config.toml
num_key_value_heads = 10
init = "trunc"
optimizer = "muon_variant"
beta1 = 0.93
doc_mask = true
MLP neurons of a small language model. Each row is named by its layer, matrix (gate and up: input weights; down: output weights) and neuron, and shows model dimensions 293-388. Each number is 500 + 50 x the weight over its row's rms, rounded and kept within 0 to 999. Numbers have three digits each. A neuron's up and down rows have the sign that makes its largest values positive.
Before each neuron's rows is what it responds to, as a language model described it from the Wikipedia text at the highest values.

Description: Tables, "on", name fragments
L16.gate8:521458496514448487546485499555539488465550591530485584447472459444483394490531503609535480579523549550473388513466507481488549492476519548433509511562516505512446530537613563501493476574602451538436593584439472537588474456348466456502588562490520436445420441459418509473510539579531569502
L16.up8:501522560493449526492510471446502458582591487490511494494454535482485513564519578542559446512557445509452412436447527476427486385568505561434459516549486517442394515563427501420505454401519421542416544489489528522499456559449515524507472485461472608502530480544553566469320480584571473505
L16.down8:467626419537485526523490428525477476506511450468508516577441421429437485524515534513526483488479468517420582535475461532590504519493503505486544514479492513537517435545427546576450549437470516456534612482466434417541539469488523561441457536523565634593480476363468487529564510535532531476

Description: Quantity words before time spans
L16.gate712:534530458487442530504526445458515515500408492524392463363487413490436509519494413488474531478494464369540541411455387555547519533476488496595514577594370458490444493482428577404467482524418610546475517468501457478427549537571523415458529502488448445490577472478509405514541431600517543561
L16.up712:504554553387514487500467597454595470528534494449499555434558566466524575424455387441487511513535489433543583383466457507528402605488523515509454434496527451405480493454420448577523495415512496598534492514507574517492502489485452448582594505478510333487514379440490491513543430513489516396
L16.down712:524614471440496414485577558444667478444429526568476482490553599439468476536643496452483598490497551563503431408494533483526549558574527478556450622572530466523484485508422525505527531540460551545549508489513490484401462461538562492536538386504502417519459478560533494539484408618557482434

Description: Mid-code digits, name pieces
L13.gate281:620473529523495559459546433522532487587480563456516509536411547460379483515610436497490475478443566471502518515413561463528439515543542522494474479569475421550392502451531461527436511523478545515502497547547497470526438451444531605496515459529460514444512540435479541504475505505466518459
L13.up281:560575539449555449560535580406480425578496529524504474473523518439542463592535492601494491588570515365520528546552540468481482497421554530466437494404475583503511606540471493489523538533453495540517460424528463461530549504462489501525483551497552582488508526501498384473503510375499488561
L13.down281:508567497495521454529451455523523457429487473424474482466469492499508528593504522469582503511488525479443487489523480548464534481473578486452471563598529547423483571497527442495520533570427507530543493468525441526448545519502535501593505482569491561491465483512487463510496488478533580570

Description: Time-span expressions
L15.gate956:457509503422550554514473482512462488573489520492489438482534430404435521432554447447477536482496462526576444522498487513459567433501470536578442490525387453393497595531456546561545469543485496540526467474510653493494472464558481548347477494442517502510542566404466593444536414462572487370
L15.up956:523510508468510563509524515474514485593502476488508526480490411449463595476532391435600473492573522433475407414515548520526479519529443570469438523445437560529551457441512546457353440493493523591441372549503514426442456483516442515474505502525482540500528583505488535543525510504429364549
L15.down956:499483524438455462489500579488535425591592469433509525538435525457481518540575552452464444499575464487470508527529561486560491442449471461487516535513539432481532540464498469524517493536430453534535440390486437420565556509498444443468527464446458561469520524437467414487515494495537473510

Description: Place and address descriptions
L15.gate951:456470454408443491490474563446462435454467504581435613607511564463537406506508384476466468556533504485543510569539496495520526503441438579511534412516480501494494604594429421435553516482509545447424482469523577527485545553494501507481517440504561418505522517499540488570488494571478519457
L15.up951:367551525581508519433539466501576542536487465529492523564389471603499510542478516408542475514514568523469505491508469432444457530505431472511377600469566423487549514450503371447480494585510510566493435458531519467404517409501486519497451491461468531518602512537447440516426464526421381490
L15.down951:456521514493463488536454466450529469488403516585537460467549526523422530535391468536560529559523548401430528527518547495434452492514562509469522471499427485472519549440499426454515422478514447528505424434438466461546578459507535458481434466490521546482530564545567488470488509550518464583

Description: Letter "a" token
L13.gate594:487453521450494457572410517483486340462462539455488632479474506457464533553513579490436518533486460474559438434581432484578444536476492516487474507456506513562542536510514508472508407403592479461490514427474605504459394480591521515534535478504563486527471500477452504610531406512520429434
L13.up594:416498530506515377481463511477566517492526488548504479549452567522588527493592551540590604500560471540633501614529444475512557491440536516578554493473506492537463445513462467463416479568571567496466488460431556480518514487523509529518410521437489479474545476504450493612437478539488555497
L13.down594:481456565488479458550517495625559459513516510482452606475475489399526505413498510442501550525538487457469450498548494393517424559586513498519453477506514469491539488376503446496448507468500469517432493511402528515462336509470583518615482581560571591409470533487504504594532447520542458545

Description: Table row-end pipes
L15.gate556:534528368506615491513585590457520489449551458420468546491486398521490532529599510534462573509438526474553516486529563473448460484596574547457467576441426573643426501488435463536498486597508507392526487576627513579459423531476612521547506454462508438440443517487494449461494587578486512513
L15.up556:473557453421475528510558494465495452496482477425477493564501542421473547589481418464455516447525581431430503474570474494524550461437534478504604481440434482468412555519516524477433487503477569563476399500524589446484508539604516480595499508471484504530381560485482513547541477451449466523
L15.down556:522470417507520523513486505532557499500460494563543461587473578543536509477491613501505583522554476255552460500563575535589528494549554527574473473513477439544492546611475575499477523541525523414448514440411472559555541514599518458489526402385519475514493516508545565559488510529521531503

Description: Table cell separators
L16.gate1526:520519502457502472468549474567557494561500465378568498536473628517656616610521506576523538453550455494600595430425534435449500568617471496581497483487496498453396499549494582473472416556486533431478579554453549553456468589470612574477459519520444480526519500491389511517546491510558428519
L16.up1526:616479448577491549542562497514458499470514495506473491492482503482481514483449490494538548440472552511471509400459502496479560570506445498571452571456457507514518465589492495509434483610506434503577503518369521417502478512546522516492493579540563466581523546543501460512458501420517511493
L16.down1526:570476487544540460557501524430504480441400495513478430426564539550546527435497583449543508520497450273521499499416514406537532461582467486480496503487447523453584533533490454417537457500587549502452518477427518494483480505462558465505457475562489533481542483507549474507485517483538543506